Part of a small language model's weights.
Size: MLP 832 GeGLU, vocabulary 8192, 20.8M parameters.
Architecture: rotary positions, no biases in attention or MLP, tied embeddings, capped logits.
Training: a variant of Muon for these matrices, 13773 steps.
MLP neurons of a small language model. Each row is named by its layer, matrix (gate and up: input weights) and neuron, and shows model dimensions 0-159. Each number is 128 + 32 x the weight over its row's rms, rounded and kept within 0 to 255. Numbers have three digits each. A neuron's up and down rows have the sign that makes its largest values positive.
Before each neuron's rows is what it responds to, as a language model described it from the Wikipedia text at the highest values.

Responds to: Tokens that end a predicate and open a link to its object, mostly -ing participle endings (combining, affecting, importing) and prepositions after nouns (study on, professor of, across Pakistan).
L10.gate231:112118154165132131101138063101136068128166111090083149123155143102136077132146208165163178113104122044159104048098164173154117147214152104089143191132136088101137110137113099108143196137106177116188108107145104130094140118139141136107151102169095114131159117139133121154111176142043095152107101168129094120118146085144146140106120138138139121116178156131121109117180140097167126157054081136113144126121109133113156103136177145161097092109095122072135084129096132126135112183157145
L10.up231:126143066111197068115091152077062127083139142097117135119097145116113081079060098105119060121092146140134095156110142130181143159126077111094156099118130110117101125202143096096101105106114141131094163143140137144137109116193167143077163095195129060154169171110170123123101162130135048111152095067137196110122090086151201113096176118090184170130145113149152180123159127112159210096136139133125075076134112151154115150119097181163087090138097111189068185131171096092144213097102127

Responds to: Prepositions and location words in geographic or route descriptions, especially of after compass directions, located in, from after distances (northwest of, 1.8 km from).
L7.gate140:171136105088179119094116095062094172127182105152138117111132109158125070117136143058102159153165133088092152155168139183142138190149104127129170103120137120125135053171133185147140133117164118117116130157132150157113175156093190138176073114063108095106149104140157148091141177131097094072096160154115071107107061147172158078134133178142122146138178139161032145156090145152150106123154139100137165133074115141112134116100145189122130081134144170147099174084136087161174123127030158
L7.up140:135127062162150132098098104129133143128126117159109156092098075139128136166130140080135141149135081152092163191089129098140149221189097104141113088134149169144143071134154184113140047088086118184141196083107071110120136140102140133199115086115128104140106086136144182086167105138126145107170131135134112194162068160140154171144098159132127140140130220133137134134111134144125136108172093067149146196136083122092094096122155189155138146200150117154077175110125101144163088112122123

Responds to: Words mid-way through quoted speech or titles of songs, films and works, e.g. "Do I think it", "Nail Them to", "I want".
L7.gate302:141118190064136080100156188202125146131134126141100167197095056141154105059135108127136162140138156102113085105185105166157148128113136172113164082152128064145148159124080162147092096147126232174141125156167157160100167137114127119112104151158164067134086164123081150108156105114163186121150179139131102109129156148146127095135128100150126148097150096159181101164181113122156094149109069119135109094149134160205172080157145158091152105118112097070093085172141122113106122098117115
L7.up302:158105145110123119087070216068090085139086127089141154171103127153164056134144131105179203183095157090140079104133103165125117088114121131099130143091151103108098108152066089164102093145073191146135088140152077094103075140128106151129127142110106154166173121133082161144080157128144150123125104085127119125141196086126115115129134082115165089147139141154150147093129176118120142128082061148125126129141179120144110062177116114131138173136107094063123165106156033085098179123103171

Responds to: A lone capital letter (often P, M, F) that begins a proper name split into pieces, such as Emu Plains, Vifor Pharma, Morisons.
L7.gate577:161147153167110122148072140099119139140120110222112111106128085103099090158156164094166088130149130148104118143072109130163120114166096144141114120148142131110194139110098180163160157123088226089164150075092114131203084151193112101149143185172149157178113123135125143080112154142083105136129123123151163096088076151142189186164077104098067127170177115149082133145166140139141177127131059129174152047115120150140193169148135117112137093049089185163143121109081122134114181096157157
L7.up577:131188150136145080099108198160093123098153200082156061103145137096104138071154138137197152171141126158133156136172133121077128122134105170086090137107128106145114087117137198159146085121078139140130129034145160107113042141134195114119140111119155141053177127098171152106109116062131154170126094168094054095119084083090154111127150182150136131104091038099106108176139103143166143128168156129127111117087144210144140128136129133090172116156143129138185072164143151108135087122122084

Responds to: Final word pieces completing a given name, mostly women's (Louis-e, Vaness-a, Ol-ga, Caeci-lia), plus "wife"/"mother" before a wife's name.
L10.gate173:128170171148174139068126141136152193098124153165159106062149116092186084135169134134141164062034108129136161104135157154122174156124103200130109131152160103182129144151155107084121149153104105101091075154121099129124146191208096085136092127083139122188155109120124116090129108172142173156128131115108187125169113135142149138152167051159138144146120152120143158095169104140107130177124152110140072159139163175111181044109140113148135205121110146089126200119129105102137125133168111
L10.up173:105144146065155092102147120126157162185105137075103127117138088083142111126171139141128100121112158114158118084173176104141103089149151119126165141105122100157130084122163109086138115120143070131134143093148087150114137158117112232183095117105078156161119104140130129090153093152112070140190124115146125138129146079196162107127208142099107110104169182138110118039089159131092156147101185100122080118187150115116140115065118131117151111131112126145121192098084119085156084138145137

Responds to: The opening piece of a longer word split into tokens, mostly proper names such as La(fayette), Mc(Daid), De(Candido), Van(derbilt), plus technical terms like de(hydration).
L7.gate91:147170181107134105120144173053104093139151144150170138103144066066177102176055151100132108078146162159116146133128102147069167112149135151147079124120139164226133094124101132143119134095182146086121079170141114131140130093116078059129147138126090101095163132103084107104098214073152144098125096145097125128096105140165117097124167111125125166160129199125143105146117168151129164149126157121105123183157097061085135148104149137120135173137092167169112116076130124174131106166115138
L7.up91:108116135120110152094164093115115071131145143131146127112185073084149144139096138148096110131126074139157100129108151087089136120141096140162169108174132183153140112133075135112134151086194120150117098171118151105078112156093103110160178135144194101121172131113153078136072183096136124070105081154140087084125135136081153141128101182103123139162097127136175136120121183159048075152115161153090113125128099095122074129147115129152144157139073179123125169149117111117088106130153070

Responds to: Short first pieces of words split into several tokens, often a lone vowel or capital letter, such as e(missions), A(meghino), I(yer), plus broken bytes of CJK characters.
L7.gate284:096119180123130094183140192122139150116156126080093125166159093134127083129131213102143159048070146120135123071079186080129194129110142162151091116130081177113115105095145088157096110177090174116121099185129123157086138138164121144081102178109132095079141126153103160060176100089203159077080117160141127196125142068160118163106175108133130126109101130145102156158102144104103133102081095070164140115131100167129106138073136098169117104104096143066104096077065132103122154124148149
L7.up284:079150188137130176202172107091169085100065156161131123135043119157176186112177143171126149197116161159109086150141133121155074113127127086116102155138147109104172108179134093160124104122150074081156120173115176112152062153147178119118146164102129139093137097141122159113132181080095156093135157135083126135138120109082079107110082106125076120147192121156160132124128153123125151118137074177174135098102131113083085150164116087159121121116112123094089131135171123083110198135162213

Responds to: Final pieces of personal names or person-words in tables, cast lists and bios, e.g. Hase-man, Fo-ley, middle-initial periods, "(born".
L7.gate254:133092141150152108135045161126177073119176116142134085088175118165073103150107121166172083064112088126145184134159079144027116143154065148099129125138118147169175149115101101160174136139117150087177098147146113141117087167160145133201128113158153163161157102092095113183116140098154116115177097123175127097091115134144152029164167139092105193115121073191121133159173138130143169111134062149109161118125153087137109128060177181087177169115139185123154129162099133103172111131155133
L7.up254:133128120167116167117154124147149081117117093138130126100182091146144110143132104102148098074119134186114173160136093168071174153066152173121071075180171147133180118150127140159156142057129137137183108110123094139089095128166178106146149120122147148127115131158143112179104119134086146165118109096122124141142115073126100096132105169122168165144177161148128106139141106098132156125169114158142118144138099081165128138077097172090115128136175133142126132141114169146154133151120173

Responds to: Fires on the token just before a proper name begins: table pipes, arrows, prepositions, appositive nouns (loan →, magazine, film director, Niall of).
L11.gate182:119166177076103119072115121150098122089104179122095102111122143135129092128135140147136103192176131161114165126140097121165115129121119206100099136159106146090085105112129123126089095114151130113102086088114110093179126177182115130156073119116108174135124129173102193114144144074094126137102122081087092127187073119106137055142113119235151067091102151154114127101255189127169099113122122104138158158155061130076168146077183091120131142111118140172143157092125128183213084176150147
L11.up182:057124090111108173202107189112154118178176104138152129086163149137062167137108104169168104152090111102082121186116120132137153143116096108129130153114157121130120091118107097061108127138138061108060113108112142097167107126128115104124129108111085134133098125127143051145193176182084083061153162093119098081123124181121176165105097151179128179125099127080150110115194135130195132081167189115140073164130109138099127091137114155117091087140160146132117167127093135129075154093138137

Responds to: Adverb-forming pieces and modifier words, often mid-word, in encyclopedic prose: the "ly" in closely and carefully, well-preserved, best, together with, approximately.
L11.gate368:086152114106051110137102152138116113147086114146110123124159137141156169160158153129143116158090174188138114077130151075136091093112128216108156071093153164124171146065038134126109080127084137136151100140123086115114173152107184129105145100149139103121162069103152128182113146126174126110075138186120148102107120122119117128105136128121205180095175155115137184151146147104117167080052106122146157156065115197129183124085106088119112127216107144081110114148122132103133114110161164
L11.up368:091136138104137131092144181116093151102103121161152106087111098122110157161140129117145105176114159087130126142107093103111089144120143107139109122116085122102145107143138110161170147151098116152139125170132107133190109165153100128066159183132090166119151143121159089089109092166114109151156125141086121166138124159187129087122111145113125114106140076154125147148154156152125093214110098129086103057166137093122204071122099119154133183113094135146154113107178108109189054188146136

Responds to: Given names and their word pieces at the start of a full person name, often after a title, country code or table bar, such as John, Eric(sson), Stefan.
L10.gate184:123167137145255096132142075117131148087123134114150114145120165086118112124126124143154157084124164116156108124149094127052081113175116121121130129132101133160136145130105067140103206102097144134086159143123075147132104153080156109160165069101121050145149158110132122137143157144121100155137122094127158080087127171104118109173150115126118166171163155120131136177119194150116173115105092148061127112119133144121065130138069135174116057109169122103131135048169089136180111083090153
L10.up184:106138111137108110126098090123104086092142145165113126126136155172117139124155154112080131127061165107121145160183135147152139102075060130134112143149132170125109089121153114140127150117118131165131075139178157132131163016142139177103097144110144205115122170140081159114135087127150156132158160150172098126087111154163155110187149104129134111082168113099112086152235127131132127116160179109132127132093072118131170088143125091106119120162135152146131102100163113167158071145152068

Responds to: Words just before a place or direction phrase, such as located, situated, lies, just, far, and unit words after numbers (40 km, 80 ft, 800 yd), mainly in geography text.
L10.gate621:170136081159099092113141121083140171111118125124142066120201140168131161082162196091125136168062148150122164101138096105183120143101136088110132161203155145144122135064116132080053148192110130137158126085148186136165165105139131152106131108165108105130096121151166144132160115123102136172133104176181128114177106125162101162096173110175175114130124090129101081121091112091143110091138162133115148127131162153074193146124141126099145201118120121170119150160133106118122111115067095
L10.up621:118192105126154059139103167099088165089092096140167109118150097086143078166102120132160079132111122117127110110172134035087113122128148125136176064114092125160114110157132089090027115134131117146177175104134116096131105109124134122136159114106132164152147077106177193091152149128192110188082188157138096097134159177124107055078101146138166107120104112128146162130186089130130188085158126130104204101094126211104160081129154180135105071119148096171113121103178171157122128138092143

Responds to: Connecting words inside multiword names and titles (School of Law, Book of, New Jersey, New Era), plus verbs mid-clause in narrative (continued, could not).
L11.gate485:133153137170127123166089096096235104126097154124158122118147159129108091092170150069126142144142130060114092139137139085142145152202131101125136145170120126132081086092123085131104204150111154142155150149116084131157168080135136136114109094199105109116166089184191157155128138142104123132139155153170110125112102110135100156141124121100138135101171134074149103114114098128096073045079103138119096065170169095159152075108095152124133119126087104080120139185132149144169110110087131
L11.up485:144175131176119167093108114126152101075149185095141160075093172150148155098108180131149131135067124099128077201207188069113145176132125105084065149099086128165155153131077078084086183127143117106138103130177099116086184133189193116136092155153096148124138107104125122115157064136092091136182085167074133113082149149150133086141137134159180115148122137142105098110162100092180124152176172156109128200188114104109115115127134150107129110174196160155188131136147118077134145167162097

Responds to: The prepositions In and On, mostly sentence- or paragraph-initial before dates or years in biographies and histories, e.g. In 2014, On August 28.
L7.gate433:151184122074106166160121121118130082063087159171119169144123142116073104103105095108092147124110132165115134117149189096149094173068053120144148117108158127083100162102103099109100071095197096132218077138145148148103159088115139158127121132169175165087169137138122179098122111163149149135155088163146184142092070153160101159085078151145149195150156135099118167159177184088102126125128166110159106159177120069124136160124048113134121070157160129126095049104111180162166123100123133
L7.up433:169116128125145099135163155113098147163108083101143120167161083124135150132133111118071141156091065211126056070131161128164152111165136097086145072140155073113113146135133099100056116154191162094129096155123193131113079109085098146093104126138174130119096162100137098154171166154185135107113134130139118150157119141090139108084117184161124100142125109151159185121176133078167099160149076178150161138177120206153128111095143136113069078180113121111124142130107124191170101090108135

Responds to: Relative pronouns and connectives that open a new clause in narrative prose, such as which, that, and, It; also the 9 in years like 1973.
L11.gate434:197129168107107158043134110098073087115142082127157174105151143139104118098090151106151118163148091165112132104120159120120092211155094119173161131075082139100083153107157109171173159142168136139124151093147215088073157102168120182233120087191109100197193196123122084150105132125143150099125106193159144149104114123150132149132160169078135107102105179149147100108117148133077086157172111132178150097112142113129154112178145153154099131139131134150080131072125089150121144114140133
L11.up434:081140126140091134168129090166106089098154151099195161083088094057112166130146146109077103093043160059065130168077147108138120144146107184137145195075133091113157110111127134172112107131171168122088134191058109112116140103110140116170167145131157164108141112076159142079140158132143125132057133131119082127100087144091137134124136100129149113149153104116183141153214084136161092184135122167108170064080103141113153136117111135204108080093112094185098128113095133167131132163129159

Responds to: The last digit of a four-digit year in dates, especially full day-month-year dates like April 12, 2020, 26 December 1924, in 1958.
L7.gate655:142162110077080089212131130167140131088143206075091122159156132149194127133134165158047126096189117189139081124136109206147157129138132123138166138100005153111132149116171132071151138091174141079139139167148180144127149086109088156124147156105056119151067124119162170093113136114178166124103162168209094095080125060110151150149136103138150147120140173087123153141126073100112142135125107122182134138170096126094132082103105136135143129114107086110110136085123119124113175156125091
L7.up655:110152150160146138114217115113145158074065118140087144054144116119169184155191088104093152128148142186147153157141166083107096148141123104168164103122164128086108068150122106144081088132147127142131145096096075124151148177132105094162141138110164133113182108102151074113118074183143089113148146116146154148047140169158069114125105081096149119152054120127174099094103137164122180138167129117121091102131142166102055083123102144152123052059139111104153141090124105149062119095087126

Responds to: Fires on the first piece of a word split after the or an, such as out in outskirts, outspoken, and in in influx, and on middle digits of years like 2015 or 2021.
L7.gate214:120101185128134105140180134197108143117151125162121155074091117108176178071132121096145114164082112120122076130108122126172186062130183118052164104146194131083103175121111100104170066186137146104123139181177115129143081147104144107092135040089160119089079101104117135126141107108188124104150124117108167166174099148137107106074124171116111118126167158108159094144063075164169074114125111082107124153141138154147152101108129103146148075127122091178187114169087132186187089094167139
L7.up214:107148121099113133212125144154131202155146151172124143128129086115074143175184188159142149131183118107117176163137106168106135204200079115175161098109108102092110138114116093187091114157065148093111102078152140154101093136117112105140177182139097137139187084104199146152145091147094117117105102148159066066107067131130145104147127104118219106117186166167153178134168153144129112121120127098135160129192111192103121185141163139148152129172104113107140153130039128108137115105110139

Responds to: Person first names starting a full name in tables, cast lists and credits (Rachel, Susan, Anne, Laura); weaker on mid-word fragments like navi, phi, ne.
L11.gate354:142108113185120130124103217164113056121121115156148167114128088128163117134139128129179141172121130156179084165137106108102077117101113133090130191183117125124109120108166196070118110089148138134111093200117132152039114176165139132109149115126154142145132160098062154111077139143125090119126106141120163129092132095081217163103185138124097129067133155165117101117154125118139060148138135117101193088165108103135165159131142136055101144102131139115136131088129169157173133187180130
L11.up354:126167186120127096141121151138068084136057168148166114132153094117142142157104087138124084116075161131126163176122121213127117167121098144183100206158131122125057091101161121102139150105120157122121130137136104156139128183135118098124192081116092171113165140122193160133125141140193081087098113083109149112066111167067122193139134088189076143146110118106109134117156121118113161165112118055091158088151072185122187133129108075143122091121112172110096161146172126127091105143103116

Responds to: First digit of a number expected from context, especially death dates and ages at death, e.g. 28 October, aged 70, age of 92.
L10.gate515:138182052144158152129138144151178136169119148156079079044041077088077098156172133135121082157131181174160142168088170082080166114053142143126109107103138093144167143098065105147188104095184117065151115134158146109121112121119141105145179143131098096118116087107118108106144181116151167062105132195188100148099110146081164172094176177103109136134105128106173140110167098134079104148103149114173138202154151093133146077123162134124136084132148173119168109145116116079127176062152116
L10.up515:116163080154157128099172086085143115104137095174162125138110143115109135106156136097148075138184162167124104111117172107160137129155126148113179141094157083105138137081095143113163118111128134111182117137123130100167163112116138104189095124149183100119116157100123076175125173094070064103132188167083149106143117072152175091138121126079189097128093163166130126143102144116147119131186129164127117132129125045112120153151153059118179115076160163146079137141117121139091132090095134

Responds to: The word piece out, and similar spatial particles such as down, under and high, at the start of compounds like Outside, outskirts, outer, downtown.
L11.gate223:041116180163103156133158149078199092158095121139129131116106112121172212139156100110127118117143104139164104123056121138097136165136069132146103117133143059164168099112156094115143167126137142142136106101156127114157150117108126153086092125118126116081171147067154152156081109055160115151090128187152120142118132112116114119119092124141107122129159145096163124157214080135093123137171132079061162053160108231114148132127156088150147104113107107117084189075111156089136148094110120
L11.up223:126172087048089143127161116173078127109179177101111175133138099146144132067131080119041105146099168150138051141140107108117094135094114170170195031107103086110131122134135065137106133133132133120148176078165181176142141163222141152123159116051142164097113138106138125185090097068123084127126149078158138122161124188165163125096116130108147150181138171088103130085111125123146131150144110187120091108150131092082140072121157149092125096060130135145083128102190123109104140129199154

Responds to: Unit words after a number (km, m, miles) and the final digit of years in dates, such as 1.8 km, 2 m, 200-7; weaker on abstract nouns such as confirmed, evidence.
L11.gate112:120132122123172120110130109163123191127136120113181151176150101117082199139159166115146150123138128164076122108123059137149094136142108157110175138142070128173169088141098121076135080100119153171150125135179177106175118124112119145071106174202119141125077153114159112159110167157089138154081175176166068098101098164134106163091134171095137096172124163081178091183104096124109097179129152142149145081099133100108102153143138090155134152128145153116087141140151135133075173101098109
L11.up112:145155111145121107104104155089085131137105195131135147146131148180118145072145165105100157115167165127134145151190102103149165141050161137090157100111151138095058187177103145169042142103146141110162084152139124139114102146120107133105105172145130143126119132131108126138139067100142103139130116157139151108130110105129126141149136106094214143154042120098159141079146119134198108111089170183134111188094082137068132146061122148166170168165094020134100129091149053145195175114168125

Responds to: First word-piece of a capitalized proper name or code that is split into pieces, often surnames, places or country codes in lists and tables, e.g. Po(tts), S(YR), Co(ney).
L7.gate704:115100103163150124079116136119166149142116093160085095148135120114151121114121138126142131184145125128091127099112147183110124109147129116100087087163137167100206049122070166155141116104071179117115090105101070096119126099171150112162109103101099138205144098125158100108108121145084130140110120147068087097191114118089139095094069174108119166159163123128105156179160111127113117160123080153114093100162160067143071133111145088097101128124073080140134068133144108124175137121162163
L7.up704:168156168160221156104132129093155171086102083169072105094222092134121118116096167129145106154134136167123090116106174135108110110146122141086115064168157164116161105116100121101149100117099126100113050158137127132149125101168129146192114101158066145176141144114125127116149148131053115197097105139074127101189057162140145092122105232124110146181174133151129109150210111106129128160095102207129085097114137091097057174145156108114131073145071156132138104130120098127199120119141107

Responds to: First subword pieces of names and words, mostly "lo"/"Lo" (loach, lobby, Loggins) and "T"/"To" (Ted, Toby), plus stray number digits.
L11.gate356:179164100111104161096171092127070100107158101182085106149154133120140126103086110151064116115089086154145159090171101084139117103112087148105138074110102070129121125139094121200160116085107154170108183166175126149070150149138093144212137140161088100140103126090102155101122093121098118152129077155176142106112155155099146131093094162104105104135147133175156142144133095131119173156127116148157175144158161109119156088139157092058122056124141158142085087120125184092073201080150120
L11.up356:159111142189169170097122095094059169104143154113161071171141117158121145115083124113081163097132123121148083046154090155077123118117119106139164104234118085130118062131059134202140131097159134212153128075143128151122109129080113149117092157127208184158122110137113108100116138112095128134134140121085105116102102142115138149141100154137109091161104150156093129170142093073099155136119083174158134145139184174153064115098159147027143149132161127126136130122159074184106158138129118

Responds to: First word-piece of a proper name broken into several tokens, often a surname or place after a first name, "of" or "and", e.g. Quin(ta), Man(sur), Co(verley).
L10.gate534:090136160181092169085170125097140108150180174150086136114136140089152103115075136138134133159138091125128163062134132137139153198124201154106108131122179130098087076165142123088169087120109118124155123090157151098102121148116153077125136141112132137105075124106112116111140184097103104099068138162128117119131046134150055163081155106172105143160110144127109112115180152173103142109180149105119134125145136141118089087166139151145178075149149124124195104106102107186127090220167137
L10.up534:147128073156131198099151097116121114090152136119119106092152134117153116102099118176164118145142107098162105113055094104102177154114094145087155129156179130104198122114099155164158107096149119105132144150123099174136125144182123101144132103126111123144069129124128129131143124148117126118102155077094092122095161147102190095126167131153093169139166131146094126091113097042108146141177147143172114123120151117110177084193233150117169082155094179085149130116147120157137121141123195

Responds to: Final word piece completing a person's first name, usually in table cells or credit lists before the surname, e.g. Christ-ine, Jenn-y, Vaness-a; also other proper-name endings such as Esp-oo.
L11.gate238:109160096073144134130153153119174080168138114115170146135129167126075135092116135153108149125118146128171049089132122106082147109149139069140149115120174089202106144123119122144151139129139133082090068178194122107144093138181200123137072083137103143102110165141114130080119088145123102151118078184178151174130139139186100110091114110138120166114086097140092128159114078101138172206141116106112082085122180167173069107135135160130100180129176112111120091091085134109127176081144139
L11.up238:135144188104163152163137120115164137096124166125087101109177097171080172129155119127155171137109142121176110126152142182125091116149101140151073173121077181132125178129181147176155120129076168103133125053132102132129085172153172080171114133132155131133203119171107114142130111123093084193095160104115158170156131082086128090105081104141165110080121148057103079153136132133108139182156180117164087115093110138118151187157132066077069137060119139131147047126167146126137173123114043

Responds to: Relative pronouns (that, which, who) opening a clause after a noun, plus subject pronouns (it, he, this) and digits inside table percentages like 35.94.
L7.gate538:180101075123148178170110124126102115158124097152114147048104121104132196068192100142116128147108072137143150128108173131126149151133117132103237127154144077131092086133174064141129108167119111061165094151148110119082099147137161138134142151060127071188132126149089110146111142088104190107071128140111162143110111116178086114078168206171078119075126111156143161087074100124164126144106087140114162131107132141116071101136147122107143191148117177158089079122151145150139093118079107
L7.up538:124161117132093096132172079142144170127161081156180137114157119126097158114085155192154110177192089141124125158121151066144088104179094140176156173108110194136102102113181143129120154133112111168154119076149160128128112096118092170086140117126113108119106164117134132144086183129051143185174154168067141179110142126141118127110107106100098120141115115127192100122114170157129096128128131084096077033179162064137134196128154121097061155136166125125129147098108152158174109142122116

Responds to: Short syllable pieces, often vowel-final like a, o, la, Ro, inside rare multi-token proper names of places and people, e.g. Gravina, Pietrasanta, Matsumoku.
L10.gate704:120149130112096078126138144160116123184088178107138117157202091181087064153065076113130163118116135148165114133155117115107089140124152099154165140126156069168101094100143120157117115123158115080145183081140142109094077133178133189152132129099133134130111122092162140108079130185076106157133174110147138073066161076133170149111153108077119126148136136118130131138178138101175139171097172047123108120095159157078131148136130185143110168106125103109113187112077083128161189099105187
L10.up704:007137177124101137121187114188123135079131167172133080147111095169119111128142154132095129102116108123149147131079138125119122115111148141148125134147129096188100113152106155104133135146075060116071083137126100140132078131185125147090167149103143135144116116133149113090127126148114137123103190104185118115083094142091112108133187104128143135135196160125100190115179151151110136136122138088122061136114139117140120091150122189183069109160151086121145140106142155082113073137196138

Responds to: Partial tokens that start a longer word, mostly the first byte of CJK characters in parentheses after romanized names (Suzuki's 鈴, clear spring's 泉), plus name pieces like Ha(genberg) and hyphens in large-scale.
L11.gate371:064102122178082199159165094142165101104140084133114121102115090120116153208133136155123160153156092121110083107116148175121174129095134104152115145124152131117083135095113073141107117155179074137150128094128150109113111164103163115097154129060091092123154181071157093157104117100190130075113125057143118169165092151109136069104115118156134073078127098126088148168176074104105144131049128170119117077147168078147141169144110143152142177108150134101184117149124108153103148106151158
L11.up371:069135124122166127168145183158139107092092185180125094110121093133087083114160135166098168184185147100112112110174144085040152195148121122101112146166116058159112134189188150192131066107183174135132133118119143126097195107126100150186132086114133078151147091125097104120119173160114123133142122113157063122076213163153086139163149101108094097172098103132151107089143135078091157109081139132138132127086107035128145145151097115064171124157122166114089070138126107173075147117077141

Responds to: Past participles that begin a reduced clause after a noun and are usually followed by "by", such as awarded, surrounded, provided, noted.
L10.gate747:111162049097038128074085085142125116127144121162104143134185130130151118125123132129078081150101138097120068116069159134133082142097156152182167088093190134163094083123166113140113133143161125085103088169176135088172114080140111081137101160068125185180130115097099148134113124190101145158184125178091181090098130129121100132138123127138145156174126085148163183126145183146126140153095111080116203091104120145123169113203151143105100094144188114119156080121164077125147106158082100
L10.up747:050104089078166049110093118105089157120120164178178108165123157134134145128155136157148113107153066123074136080118102067178138120072166156140123089130166123131115126151098129111118096076105188027115182150209101105155085180156079122138138099121093138072105135135140126142118060099136124172167142083059205133112164136135126126105160097138142101146072197156128092156138127076111150085117116100103205140131137195118119139119150143122161147104144136109156172071108120128134099146175119

Responds to: First capitalized word-piece of an unfamiliar proper name split into pieces, such as Vi(truvius), Mi(e), Le(opold), Su(ja), often in lists and tables.
L11.gate145:069151105147165143103097148137090142075164152115149126090164139161157074146056169134101115108170139128131101106094175113146168153092146096064149180134189085144123156144110176133140112159084132123053127140115108157149093161141085103152138129133089179150119158076117160054098111078106087108087091175146110091147094164202155147135139083126123127152083151141109149144201142190111151121091138110126086109066151115110111142139188191109116117127124116132147068125136167105190143152166138
L11.up145:142117200119076150117076149156103118164170121177108069140080104162157060180086169121172125180189131124099205115099113118135154127110083122133133141089087103076109093094181126131117061152127097152096140140170162143092141074106110106140148144094122176169068132126100083109138149101106100116097133114111104153131151129120127141095115113093129163170135122100133110128186117178104094070089100169119121116124052175124171131111171125112178169127113169132197179111145139162100103141167141

Responds to: Word-internal pieces inside foreign proper names, especially romanized Chinese, Korean and Spanish ones: the apostrophe in Yan'an, Chol in Ri Chol-hak, La in Las Choapas; also hyphens and apostrophes.
L11.gate726:107142141096142096090117161151132213126182092154089083139150110152092098147081068137083159120140164076112122131147133104138127135086086136133124088098134154119087115164134114154132148084080093129138136158118115179149067163155170143157117061124165101140115140163125195119101157074154091142134138089164061103086155103089182136129115070167170091100133103110133096153182153112102168163070178114038125115155166183144123113065126085173107115125153089176092099114146110161110132165097086
L11.up726:136130175123180098136108094134121123129098141125072163121089139107129095102141136088127089139128157110100157136113122165110140154195113172069159166153111140158214164108089141110159123092149081142129142074096089142157147097166130122165183115160145066186115167093137171114125134134076136086102170128091092136140075122127142094132094128135188135098115127072138139103182153134083109149080128103103127059130098159132165108140081117164158090154126122127104145103153115087195083190153101

Responds to: Title, role or place word placed directly before a proper name, e.g. Crown Prince, town of, leader, coach, film, "is", a table pipe.
L10.gate446:069127116123129136123112140081079112101170151166154231121124127111140093151084093092161108140209110140084140142140192169151123114128165095099027124156109135194159106118139123076136135131120157075110101132086113119108103113162135078143109082130080088188105082106120144102076098152143117143122120142119155126109029162107091114076128116149128161124122151117152128145166111175073118159142172109168169144146143103127192102099164102142105132126103093148086162191107089182160114136141100
L10.up446:127087115141115164173171150139112118116159164175122094113150169151051161167106117146126064166166164140092078121114102150078203092104142112110122128141130098104140079166151118171116112097157096093134134145142116155142149084135092120106162128135130161075103182121097073046185129137109138098089180135106116063176150117156144112145177173131152144097108153090139151108109160159197140141148107135130122139151079131140159173121139141140200124122173094131125168095157089183129138151096109

Responds to: Words that start a new clause after a noun phrase, mostly relative which, that, who, where, when, plus commas and and, e.g. "the court, which was".
L10.gate556:223159102098097135152126087128119052100124120155183186159168131165182108181085195189065130135158081107127160186149203152154121071091127142126150121153129167153080161169139133100116088118209153128143129161093152140106114151112102124180162100116173139136166128059142154146115101114131195106132120171098171128114119132123084093094097140131157124138083151124120158118194104139161155132143135064227126067149114103131119114123169099153128191140139140125124101116118116168144160124115142
L10.up556:133151134105114187158097114147082129113119098203162114149162140161157137134100150208090171111169119239127122083064135135113103114158118086112167127085163191151099114143102128108164183166122107161162086134191063078134105100098180144147091112122101130125105159115124152131169182136144091203068123126145085163123143161144120121088097167116136080145117136107130129187102160154178136124128186110105146085150136083177146078169160070139111130124166155181106150107131149133129120158108076